Weights of a small transformer language model.
Size: 16 layers, width 192, MLP 768 GELU, vocabulary 2275, 8.01M parameters.
Architecture: LayerNorm before each block, learned positions.
Training: a variant of Adam for these matrices, 217M tokens.
MLP neurons of a small language model. Each row is named by its layer, matrix (up: input weights) and neuron, and shows model dimensions 48-111. Each number is 128 + 32 x the weight over its row's rms, rounded and kept within 0 to 255.
A block is one neuron, or neurons of one layer that tend to fire together. After each block is what it responds to, as a language model described it from the Wikipedia text at the highest values.

L7.up584 [129 174 140 106 100 109 185 202  71  82 200 126 126 131 167 180 109 144 110  44 106 153 106 140 109 109 143 130 130 130 149 131 102 174  74 124  70 133 115 172 145 130 111 150 119 144 122 130 121 122 175 155  90 119 112 106 179  92 154  96 169 173 107  62]
Middle word pieces, often double-consonant ones like inn or enn (Cincinnati, Finnish, Tallinn, Lennie), plus were after percentages in census text.

L7.up500 [103 105  72 134 152 162 136 120  67 162 161 198 123 160 118 139  72 116 148 109 132 127 102 170 160 209 124  71 124 177  98 107 103  98 109 173 189 138 193 166 117 134 101 122 132 119  90  84 134 132 106  85 139  96 134 152 197 101  76  90 140 177 167 130]
First digit-chunk or letter that opens a value in Wikipedia sports and stats table cells, e.g. the 1 in 1:04.32, the 9 in 9–0, the A in Arena.

L8.up45 [149 152 127 112 126 105 133 198 183 106 172 152  93  88 111 105 160 181  91 129 164 100 154 138 118 169  92 152 130 182 158 101 137 105 108 187 151 119 107 139 164 159 100 132 114  73 184  76 141  80 119 170 105  77  98 139 174 100 150  88 117 137 158  84]
L8.up178 [150 140 190 151  72 131  74 160 137 136 183 149 107 163 151 111 129 102 105 191 125  74 141 145 142 136 102  68 129 123 116 141 109 105  97 189 117 122 135 153 122 134  97 192  96 127 141 153 109 156 109  91  81 111 161 131 121 167 116 104 103 112 136 135]
L8.up237 [169 154 101 131  77 192 194 163 132 114 162 145  92 118 147 114 126  89 107  82  98 138 145  82  68 200 121 169 138 144 135 152  94 115 110 154 178 125 129 120 183 130  71 126 102 116 151 143 150 118 144 117 108  65 119 143 115 165 200 142  84 162 114 120]
L8.up300 [102 137 140  61  94 131 142 125 136 133 147 110  98 178 120 108 131 132 105  70  65 124 152 118 164 152 110  64 146 114  67 129 132 104 114 166  71  91 169 111 139 169  78 167 111 120 167 151 135 139 116 134 121  74 125 113 106 131 122 118 132  67 151  97]
L8.up517 [110 153  49 134 137 133 161 139  92 146 157  99 130 121 133 103 125 129  80 111 127 124 145 118 170 177  99  92 112 135 100 150  72 117 106 171 101 114 130 121 157 102 108 166 160 156 106 171 145  79 121  82  99  76 136 126 179 184 147  83 120 157 165 172]
L8.up689 [127  64 142 151 143 115 145 134 122 115 186 146 168 217 148 100 114 132  82 142  74  91 156 134 162 141 122  62 105 120 131 125 124  81 110 143  87  92 123 159 212 117 102 191 128 138 218 190  85  51 100 107 160  92 141 131 106 153 115 124 121 103 136 105]
L8.up696 [ 89 118 100 102  83 171 147 130 167  93 148 111  83 132 143 105 111 155 112 170  63 125 119  96 129 190 127 148 140 129 130 152  32 106 118 151  62 110 130 149 171 183 149 165 122 123 136 161 134 116  93 165 136  80 111 118 129 156  61 143 118 114 184 111]
L8.up699 [ 94 104 101 100  79 160 164 150 165  89 140  99 119 118 147 120  92 107 117 177  77 139 137  82 138 140  56 137 104 171 124 148 146  89 117 145  71 103  89 130 166 139 144 180 156 114 127 125  82 139 125 129 117  48 148 106 161 154  85 112 108  81 118 129]
Subject pronouns starting a new clause in biographies, mostly after a period or introductory phrase: "In 2006, she", "He was", "who".

L7.up530 [156 109 116 128  98  82 161 110 172 107 158 159 116 156 118 104 133 126 125  70  99 147 193  71 113 104  95  79 128 176 116  98 110  94 106 194 130 164 113 133  60 101 150 146 164 134 110 121 164 149 105 151 158  83 122 145 165  96 100  76 171 130 156  76]
First sub-word pieces that begin a longer word, mostly in sports text and tables: ch of champion, l of loss, Qual of Qualification, bron of bronze.

L8.up28 [129  95 156 165 139 148  77 158 124 104 132 143 117 159 165 115 126  90 129 127  62 102 159 144 122 118 152 133 108 183 126 186 127 110 106 185 131 135 161 174 126 142 124 174 157 104  86 198 116 150  94 102 155  90 157  86 135  98 113 133 136  91 178 132]
L8.up110 [175 124 227 104  98 148 163 111 138 119 116 133 117  62 116 183 148 133 103 148  64 108 127 128 118 153 137 124 141 137 129 161 108 123 117 143 128 166 124 180 133 158 163 156 137 106 178 193 156 177 115 150  96 169 148  77  92  72 136 110 120  82 119 146]
L8.up166 [ 99 119 186 125  91 192 117 188  84 143 119 124 111 124 126 108 165 131 109 120 143  69 162 132 114 147 144  59 123 128 129 156 151 165 101 157 109  84 142 144 148 166 106 147 213 156 107 134 178 186 121 116 186 116 148 104 174 175 106 115 138 172 193 129]
L8.up172 [115 101 207 165  79 115 143 136 177 100 158 130 103 145 139 111 222 173 118 156 115  95 153 206 129 146 121  91 120 125 112 134 148  87 110 113 152 132 144 163 135 172 120 186 128  64 126 122 179 185  85  89 156 134 124  93 167 105 130 114 119 103  90 173]
L8.up173 [ 99 156 219 112  93 173 139 136  90 128 136 175 112 112 156 163 141 134  70 129 143 125  93 189 116 158 148 138 148 141 164 150 110 112  92 209 145 153 122 175 139 175 203 136 124  88 162 150 133 152  89 112 104 114 115 125 135 128 115 209 207 145 109 119]
L8.up291 [159 131 198 143 155  97 163 142 127 155 104  91 110 175 146 121 108 111  94  95 162 110 156 126  77 143 137  95 123 182 148 173 146 107 105 148 121 116 181 124 109 119 180 153 124 146  79 146 158 121  86 105  99  62 147 132 152  71 114  85 124 154 143  73]
L8.up607 [136  88 210 124  93 133 129 114 141 120 143 140  86 164 137 126 106  85 102 135 103 134 179 157 173 133 171 130  98 112 112 162 104 139 103 165 131  99 174 174  88 155 149 164 129 112 115 172 180 158  50 110 135 146 184 123 158 113 105 165  68 155 127 110]
L8.up746 [155 106 187  91 104 150 155  86 140 128 148 198  75 129 115 141 133 119 169 122  62 158 163 138 152 127 102 126 125 182  75  94  76 110  93 127 118 133 171 174  58 186 185 215 141 116  97  95 116 148  93 145 131 147 144 131 125  56 162 143 120 101 161 127]
Tokens inside Wikipedia infobox fields, table headers and section headings, e.g. the s of Years, km^{2}'s closing brace, and / or | separators.

L3.up37 [156  85 156 154 102 103 152 224 131 100 159 124  93  91 146 124 128 143 105 153 119 152 139 151 101 129 117 108  98 109  87 155 175 145  79 143 142  30 174 121 121 150 140 167 131  90 126  94 149 100 105 135  61  56 148  90 163 124 124 178  92 127 155 119]
L3.up96 [131  84 160 101  86  86 119 158 134  73 195 162 114 120 147 162 106 159 121 143  97 119 111 130 164 120  67 131  88 136 154 107 161 145 117 129 147  69 153 155 156 138  91 176 127 144 121 139 135 101  97 110  61  95 153  63 145 144  86 131  85 163 134 164]
L3.up109 [130 136 183  93  72 152 116 151 132 143 105 109 101 127 122 170  66 169 117 148 132 117 154 141 157 155 148 105 110 139 145 113 115 135  78 165 165  36 158 161 102 168 155 191 119 108 121 148 138  83 108 129 132 147 132  79 175  99 149 152 133 186 147 169]
L3.up132 [115 103 148  98  90 127 169 142 119 117 115 104 109 139 128 174  99 156 124 201 121 167 146 120 152  87  70 109 127 142 127 142 152  86 115 136 109 118 186 163 138 185  94 174 103 125 191 101 116  93 131 111 131  93 166  52  95 161 115 116 132  87 113 124]
L3.up135 [121  81 155 117  66 220 129 140 175  88 149 115 104  56 154 143 137 117  85 100 114 154 127 120 169 102  84 136  92 122 104 149 137 161  88 151 144 120 143 126 112 159 135 189 152  84 176 102 177 125 101 136 174  91 127  66 121 155 137 130 116 144 131 150]
L3.up353 [136 132 153 112 163 134 152 187 162  90 158  92  97  87 183 156  70 171 120 177 166 148 159 117 163 122  94 122  92 156 162 143 154 160  90 159 210 116 182 119 112 167 103 198  89 107 179 141 140 147  96  79  76 147  99  93 142 122  99  83 131 126 144 145]
L3.up366 [128 115 126  95  93  81 120 182 157 111 143 162 110 139  65 142  95 144 104 138 130 142 137 157 171  89 100 117  94 184 150 104 174  87  99 148 166 145 183 141 126 158 106 186 133 124 138 126 153 132 149 114 123  81 127 104 106 101  87  74 122 107 174 131]
L3.up460 [ 74 110 153  93  99 129 132 121 166 136 133  68 104  60 175 166  35 165 121 177 114 119  97 136 173 109  78 132 111 131 134 166 105 176  95 188 143 148 152 132 123 148 137 191 142 112 204 156  72 115 110 112  96 160 102  69 140 128  90  83 146 107 171 171]
Field words and headers in biography or sports infoboxes and tables, such as age in "(age 32)", Died, International career, Home, Score; also sentence-initial He or she in biographies.

L7.up480 [153 138 175  31  99 159 161 138 144  88 170 138 103 127 122 144  95 122  99 128 109 116 130 107 164 142 150 117 104 177 117 118 133 149  94 161 125 106 195 102  95 151 114 192 166  90 115 146 113  68 124 140  68 129 122 106 114 129 118 127 151 115 123 170]
Second piece of a word split after a lone capital letter or digit, often in tables and infoboxes: C-irc(uit), S-ource, 6 ft, 5 October.

L8.up186 [151  97 124 175 154 152 202 114 125 161 155 141  83 136 119 183 142 136 126 148 117  83 160 131  53 120 154 146 119 160 172 115 156  76 113 108 129  97 137 148 127 132 127 144 156  41 174 101 153 119 112 129 174 151 139  86  52 116 143  73 142  62 120 188]
L8.up215 [112  99 148  90  87 151 207 105 166 153 146  70  87 104 155 211 147  92  96 181 116 105 101 124  91 111 158 141 123 166 152 138 175 190  98 108 118  81 140 151 125 171 144 155 160 108 192 163 174 156  79 150 157 148 142  75  85 106 128 100 140 106 155 141]
L8.up292 [108 149 152 162 152 208 191 107 136 150 187 131 130 128 113 206 109 113  88  48  59  39 129 126 106 153 122 152 147 134 140 209 136 154 119 121  92 153 135 146 174 148 108 157 207 101 110 153 130 112  83 149 122 127 128 167  95  85 165 121 131 135 106 171]
L8.up421 [111 103 159 146 112 145 179 149 137 109 165 125  40 132 167  98 118  90 151 120 104 117 164 163 202 107 119  98 147 173 145 126  83  70 111 184 170  99 203 145 170 133  95 156 128  62 141 101 101  96 160 151 102 172 189 130 121 137  81 111 110 168 147 111]
L8.up485 [123 118 161 152 181 106 160 164 157 132 104 108  25 140 157 173 119 114 114 190  96 139 137 107  91 103 193 164 137 178  86 137 132 138 106 176 201  99 126 133 130 140 139 185 119  92  82 148 154 129 107 160 109 121 154 151 122  98 105 150 102 142  85 174]
L8.up526 [139  64 135 183 118 162 172 101 102 115 158 133 101 147 111 189 101  92 121 132  85 108 100 182 148 160 159 101 146 106 118 135 118  82 115 106 118 113 137 197 156  49 125 127 150 120 196 233  96 123 134 110 125 179 101  99 123 140  46 151 135 162 181  88]
L8.up688 [134  90 115  86 167 130 183 131 127 106 129 187  62 119 139 143 114  66 125  76 118 156 141 129 163 128 159 125 139 193 160 134  91 153  92 193 118 135 106 194  51 158 108 178 128  90 127 126 126  57  98 136 163 159 196  72  95 107  89 155 183 134 123 137]
L8.up707 [139 124 132 160 128 175 120 120 105 113 179 116  90 123 192 181  81  88 120 103  71 141 164 167 124 114 135 141 150 144 110 121  88 140 115 141 142 148  89 143 193 121 159  89 154 111 151 172 149 154 178 156 107 196 141  99 130 119  96 158 186 135  94 141]
The last digit of a four-digit year split as 202+3, 199+3, 201+5, often in career tables, season ranges and dates, as in 2022–23.

L7.up654 [157 103 157 123 163 146 157  98 144 109 136 187  98 116 109 100 119 164  76 144  92 113 130 167 105 188 152 102  93 122 155 157 123 157 124 144  81 137 144 177 146 166  99 167 141  88  91 173 222 172  87 121 133 115 194  45 153 103 120 132 102 143 156 169]
Separators and linking words in formulaic Wikipedia text: infobox colons (Website:, 2015–2022: Mexico), table pipes, line breaks, census verbs (there were, had).

L8.up81 [ 95 129 124  81 145 127  63 171 169 128 190 111 102 136 149 114  73 204  96 137  78 118 155 142  96 185 125  90  91 151 145 105 162 140 100 145 115 145 156 151 149 122 166 173 181 122 122 181 169 185 119 148 131  97  83 111 180 142 109 164 144 128 109 141]
L8.up193 [ 80 122 119  60 148 151 155 122 125 145 104  92 119  47  86 103 105 154 131 172 130 102 150 144 146 144 176 109 123 132 140 157 127  83 107 101 104 119 152 135  91 118 180 127 139 125  99 224 130  86 133 201 157 138 126  93 161 120 134  72 120  86 172 171]
L8.up279 [ 67 114 141 110  82 112 149 112  64 134 204 147  90 158 129 129  78 186 132 100 132  93 160 147  62 141 123  73 106 127 101 166 167 163 110 121 108 111 208 168 179 128 130 171 139 162 100 150 217 121 119  83 148 148 191 112 125 158  99 200 129 159 121 134]
L8.up296 [ 77 123 143  97 157 167 124 173  90 137 137 119 114 111  76 152 140 109  89 108  58 127  99 125  99 138 102  97 110 147 130 155 179 140 131 148 149 108 151 173 146 125  66 172 127 118 117 149 132  68 141 167  95 116 140 126 174 119 159 136 203  82 110 127]
L8.up444 [ 17 101 129 128 107 166 154 180 127 155 155 112 125 129  98 143 143 144  96 160  91  58 146 127 149 128  67  85 121 135 139 128 168 129 117 120 137 140 186 128 223 156 189 113 120 144 148 180 139  67 172 182 132 148 174 120 124 157 117 158 120 134 131 159]
L8.up501 [118 147  91  49 152 167 117 136  94 102 153 127 137  73 156 103 118 128 114 142 137 157 115 126  76 188 120 121 111 145 122 114 132 172 107 118 171 124 183 138 137 127 113 145 130 159  80 119  99  53 113 136 161  86 128 130 142 136 109 163 137  55 163  95]
L8.up639 [126 165 169  93 105 158 100  86 133 115 104 130 138 125 140 143  99  67 104  90  54 175 107 113 116 141  86 148 109 174  95 119 146 155 112 162 131  86 136  87 106 211  99 155 185 129 154 170 160 129 138 170  99 107 169 162 127  80  82 126 158  99  93 124]
L8.up675 [ 83 126 112  36 185 158 143 131 128 164  86 114 107  78 139 164 137 135 140 138  92 172 113 102  51 151 189 127 135 127 124 118 140 137 106  98 172 145 165  91  83 178 139 157 198 158 128 129 116  86 133 105 147 135 104 118 158  96  77 105 152  47 129 120]
The leading digit chunk of a four-digit year (196, 197, 200, 201), mostly after "In", a month, or a birth date, e.g. "In 1975", "born 15 December 1988".

L3.up26 [ 94 104 143 118  53  96 118 181 144 134 185 143  73 111 150 141 159  74 148 155  98 191 171 139 188 107  96 134 114 136  97 150 126  42  94 125 155  79 161 104 117 167  98 158 128  97 113 119 126 104 170 107 106  41 115 119 126 132 143 131 106 147 154  67]
L3.up45 [158 113 120 134 104 111 138 160 193 134 184 148 143 158  83 178 144 134 110 142  82 149 185 115 114  98  81 112 139 158 131  89 107 115 108 143 185 134 151 135 163 130  92 140 131  94  89 180 154 132 144 134 123  71 119 103 130  87  91  79 113 133 147  77]
L3.up110 [101  95 173 139 130 117 154 144 148 106 166 140  68 104 107 185 105 123 138 137  90 130 149 168 173 110  85 129 108 152  97 189 108 108 105 201 113  44 145 161  96 201 100 142 120 110 169 122  98 137 149 114 122 111 135  80 140 118 143  69 112 112 108 120]
L3.up266 [157  91 129 129 109 156 114 152 154 130 227 119 114 126 164 115  68 136 108 124  93 122 133 134 193  83  35  82 112 140  77 140  84  90 100 200 153 122 171 205  75 188 123 128 172 107 138 166 106 124 142 120 139 138 126 119 101  68  79 122 182 129 138 147]
L3.up429 [162 201 111 146  96 129 182 180 143  90 168 156 137  83 120 148 144 128 168 108 136 112 155 131 147 114  42 102  73 140 133 133 162  96 113 178  81  93 112 177 101 112  84 153 134  94 115 105  94 130 132 174 100  78 133  80 159 111 102 140 149 131 184 167]
L3.up541 [126 137 160 186 104  86 171 127 115 119 146 123  45 122 131 112 140 113 147 120  67 101 164 112 182 107  82 109 107 148 119 158 127  72 107 163 175 140 142 188  81 185 122 127 145  87 138 144 137 138 111 142 118 130 111 125 151  81 127 117 120 104 170 110]
L3.up689 [162 109 117 116 111 133 137 169 142 138 183 157  84 128 150 115 103 166 112 112  70 201 188 165 177 104  91 109  89 137 116 122 108  69 112 193 133 144 146 186 139 127 125 151  96  96 114 131 121 143 181 102 112 107 115 134 125 124 136 121 136  84 146  85]
L3.up708 [141 144 104 124 122 117 164 124 126  79 201 159  42 155 113 104 143 167 125 116 141  99 128 137 163 111 121 113 109 116 126 164  76  70  96 223 169 107 136 167  90 170 165 196 153  98 124 155 143 100 160 113 139  69 150 110  94 105 137  95 119  78 177  92]
Word-initial fragments and key words in sports articles and tables, such as "Medal record", "footballer who played/plays", "qualifying" (qu), "High points" (p).

L3.up73 [149 116 127 114  78 134 152 100 142 105 162 158 109 120 126 177 145 131 111 162 145 153 178 164 143 131  22 162 163 145 135 158 162  95 104 188 129 108 145 186 146 179 122 169 163 132 114 142 116 135 174 149 112 104 192  93 184  80  55  80 157  89 130 102]
L3.up173 [112 109 166 132 126 113 158 143 157 113  95 137 108  86 113 120  81  96 114  99 147  55 188 110 156 100 135 106 138 156 147 109  89  99 109 189 202 109 147 185 103 131 135 113 125  38  66 145 158  80 152  78 135 121  99  84  73 172 103 107  85 140 162 102]
L3.up373 [131 132 153 121  87 164 175  95 114 138 136 139  88 119 148 131  88  79 146 135  98 130 129 140  93 102  89 133 143 112  98 155 125 152  97 242 100 115 164 125 102 211 118 173 119  65 117 112 117 166 102 137 144 162 135 116  99  73  93  67 112 166 127 126]
L3.up547 [147 116 139 119  74  80 195 114 129  99 123 157 112  86 147 189  83 101 108 141 110 158 157 146 172 107  71 110 126 162 115 182  68 104 113 223 111 101 182 143  96 193  98 110 129  90 126 116  92  98 146  67 124 104 183  61 170 141  95 121 146 106 142  93]
L3.up570 [130  84 173 131  69  88 133 165 148 126 121 157 102 121  89 142 108  78 138 187 135 147 143 142 151  99 134 141 121 124 115 136 101  94 115 142 188  55 139 140 107 112 126 158 140  89 118 144 134  59 128  59 143 122 153  84 110 153 136 132 109 117 172  86]
L3.up571 [113 129 137 149 129 117 182 161 131 130 125 176  97  83 142 115 118 131  80  91 116 180 120 106 178  86  93 101 100 129 136 128 115 131 108 210 172  51 132 190  82 168 108 201  98  97  99  99  91 132 160 151 117 125 132  75 125  81 155 152 124 207 161 142]
L3.up590 [109 129 132 129 151 108 143 151 114 150 125 144 124 124 127 123 142 117 137 159 110 160 177 139 134 102  76 189 129 142 134 151 105 106 107 169 206  99 144 178  91 127 127 163 154  95  81 173 115 143 146 130  70 134 149 120 129 133  63  91  98 105 163 114]
L3.up623 [159 116 167 129 143 135 158 154  96  59 140 191  85 129 150 143 126 157 108 157  89 180 176  73 151 100  77 194  87 108 105 134  82  84 117 149 160  11 138 182 139 151 106 137 152 105  96 107 108  88 155 139 136 102 155  83 133 129 150 110 156 124 208 127]
Tokens in athlete and sports-team articles, chiefly the "(" before goal counts in career lines like "Mexico / 38 / (2)", plus born, played, in, medal and stats-table fields.

L3.up32 [129 120 160 159  83 126 139 177 111 142 197 134 123 135  98 119 128  73 145 196 131 113 211 136 142 115 114 114 128  97 115 162 181  48 110 179 196  75 219 153  94 133 139 146 108 154  37 136 149  77 143 125 124  96  97 128 115 136 104 110 175  94 147 123]
L3.up143 [105 164 122 110 167 191 148 220 125 170 185 156 102 160 114 173 114 132 130  92 142 129 112  97  53 145 155 129 112 154 182 142 132 194  97 171 116  85 111 140  97 156 143 168 167 152 104 142 168 136 102 128 187 125 140 139 142 125 138 125 141  97 113 211]
L3.up199 [123 174  86 148 155 176 153 190  91  71 159 147 124 177 140  86 130 153  97  95 128 131 178 104 141 135 137  93  76 105 112 140 133 125 113 169 173  72 181 150 145 151 140 171 123 145  95  81 148 103 129  90  95  89 148  87 113 142 204 111  87  99 162 193]
L3.up214 [131 151 159  87 145 168 152 143 107  97 178 117  83 165 123  92 100 127 109 157 128 142 146 129 134 133 107  37 111 183 178 126 109 137  80 128 188  85 146 163 119 137 134 170 151  78 114 145 144 104 115 149 144 103 155  53 160 142 124 163 116 128 123 161]
L3.up274 [117 181 165  88 167 183 121 131 130 136 206 130  52 189 112 113 150 139 120 166 133 161 134 147  44 142 145  90 130 181 118 146 108 107  79 186 116 101 148 162 111 108 160 124 122 114 173 144 134 173 103 123 133 122 160 105 102  79 164 153 194 109 156 177]
L3.up514 [120 172 137 116 112 218 124 107 104 165 145 143 135  83 108 118  64 146 132  52  85 134 131 172 132 131  84 109 126 122 114 121 142 121  98 156 138  78 122 183  68 119 148 162 113 127 123 191 125 145  85 151 188 137 147 115 129  70 117 117 190 132 130 156]
L3.up574 [157 135 185 130 108 169 202 178 140 146 147 143 151  87 163 210  90 110 117  98 107 138 120 162  65 148 131 110 118 127 148 158 133 122  67 121 155  74 192 174 173 161 145 148 168  81  93 144 129 120  93 146 124 138 143  71 166 130 120 114 161 136 156 122]
L3.up606 [116 160 166 127 121 114 182 116 135 106 119 153  47 165  60  95 145  88 113 107 112  69 175 172  92 119 146  83 122 225 152 164 129 109 101 169 169 121 186 187  79 134  98 127 128  80  91 129 138 115 189 141 122 119 118 138 113 105 112 131 116 136 120 102]
Mostly two-digit numerals in sports and statistics tables, dates and ages, as in R16, U-19, born July 19, +34; also some stray word-initial pieces like l(ost), B(reakfast) and is/was after a subject.

L8.up135 [179 114 123  40 141  82 110 146  77  78 152 103 125 118 145 190 119  99  99 124  93 184  96 145 110 100 168 143 148  99 144 128 101 157 104 162 155 150 160 142 109 175  89 182 133 125  72 109 134 114 164 145 104 121 121 105 177 123  95 158 163 183 121 126]
L8.up272 [154 141  99 158 122 202 193 130  93 149 157 114 121  61 128  81 157 138 165 142 104 170 112 173 108 120 185 138  90 127 137 121 142 148 126 125 145  93 163 131 144 175 129 123 137  79 132 117 188 164 124 196 115 124 115 102 148 167 143 186 111 135 143 190]
L8.up278 [133  97  99 137 170 170 120 175 101  83 127 127 146  72 152 176 111 154  78 112 115 179 116 144 142 134 126 132 117 115 151 177 134 135  88 177  84 106  67 175  94 137 135 149 191 144 135 103  97 105 158 169 135  88 118 129 153 159 136 111 179 126 138 147]
L8.up366 [ 94 118 188  30 102  93  60 137 138  83 164 120 113 177 177 119 126  91 110 165 147 130 108 127 106  77  69 162 122 150 133 163 133 142 103  72  96  75 118 144 141 134 111 189 122  86 107  86 109  66 125  97  62  92 104 154 186 133 177  79 162 166 136 131]
L8.up433 [150 148 185  78  67 202 150 154 154 129 177 131 107 162 126 181  83 146 121 135 118 145 131 184 120 150  92 126 126 139 131 141 111 123  70 111  89 124 182 163 126  88 135 205 128 136 111 145 174 129 139 135 104 162 114  76 194 101 212  66 142 134 152 123]
L8.up493 [149 139 159 124 107 169 133 107 113 163 104 142   9  98 142 179  99 125 137  47  95 118 107 178 110 103 143 129 143 137 157 121  51 189 117 116 148 144 149 123 102 117 116 156 158  70 107 155 128 151 115 163  81 127 174  72 129 128  95  99 108 192 104 159]
L8.up514 [146  87  69 140 131 115 174 179  99 162 145 158 101 160 148 133  97 147 130 187 100 133 111 127  90  91 112 151 101 110 144 154 161 151 103 170 160 129 102 176 112 137 144 151 167  57 142 112 106 138 107  80 118 162 118 113  93 131 171 189 110 135 158 167]
L8.up676 [142 120  97 129  56 174 121 152 130 128 134 123  76 110 140 155 112 126 126 118 129 173 129 115 151  90 148 135 139  92 151 106 132 144 105 134 160 102 152 120  62 165 149 162 122 115 144  71 140 107  67 108  70 133  89 106 137 180 188 149 129 122 144 107]
Mostly fragments in the middle of names and words, plus occasional "was"/"were" after a subject and table pipes; no clear shared trait, such as Hol-m-es, Land-m-ark, Beau-v-ais.

L3.up71 [123 149 134 154  99 116 166 202 135  96 177 178  85 124 141 115 150 174 102 179 149 144 149 123 138  76  83 107 122 146 115 188 117  77 106 169 176 102 103 121  94 134 126 163 129  81 127  92 104 138  97 116  59  79 142 109 131 118 153  88  96 139 158 165]
L3.up289 [126 130 157 134  83 108 150 126 141 136 142 130  89 146 102 114  69 121 116  64 107 116 170 153 183 155  83  71 107 159 105 183 112  91 123 182 157 143 180 165 104 145 124 163 113 105 146 176 159 137 125  98 127  91 157  64 100  66  79 138  87 189 206  99]
L3.up296 [116 142  89  71  98 146 116 128 162  87 157 159 107 159 137 156  96 129 134 162 143 169 129 130 160  81 104 106 123 129 149 160  95  97  92 199 160 101 172 176 119 159 147 194 127  84 162  92 149  92  60 134  90  78 167 101 144 133 150 131 108 139 143 121]
L3.up323 [136 111 104 129 131 152 108 117  98 108 115 154 124  91 152 194 146 148 127 154  93 152 100 171 130  80 141 128 127 110 148 174  93 181  95 210  89 127 135 178  65 133 153 191 162 111 187  58 114 121 100  99  99 124 143 107 127  94 148 122 141  42 153 101]
L3.up410 [104 161 120  60 146 148 154 190 151  86 209 106 127  98 169 171 173 114 110 163 132 143 117 145 128 101 110 133 130 122 144 154 113 115  91 151 122  84 125 161 139 160 105 188 165 118 133  75 181 137 179 124  75 126 137 121 107 161 162 190 155 122  99 127]
L3.up557 [121 155 115  89 135 130 144 152 162  91 128 121 104 109 143 165  87 178 129 185 162 146 121 133 133 133 125 139 111 155 150 126  83  97  82 139 110 112 106 183 131 188 106 195 164 144 180  78 115 124 127 144 145  54 182 110 185 149 183 157 133 124 148  61]
L3.up685 [137 159  97  53 128 186 183 126 111  95 157 153 153 121 152 210  35 123  97 177 113 154 138 171  85 108 115 142 114 133 117 122 104 172  84 194 165 109 140 178 105 204 159 181 136 140 109 120 145  70  79 108 140 124 158  69 140 116 146 137 151 123 116 106]
L3.up748 [ 76  97 195  76 151 190  99 114 132 120 138 116 118 147 155 146  71 139 104 127 146  92 129 127 112  84 151  87 124 106 179 175  65 151 118 192 175 111 179 187 121 172 141 131 130  95 155 113 158 127 123 125  95 122  86  87 119 123 100 145 142  90  94 144]
Predictable function words in formulaic Wikipedia boilerplate, mostly the article in opening "X is an/a" lines, plus census stock phrases ("of any race", "at an average density", "(age 22)").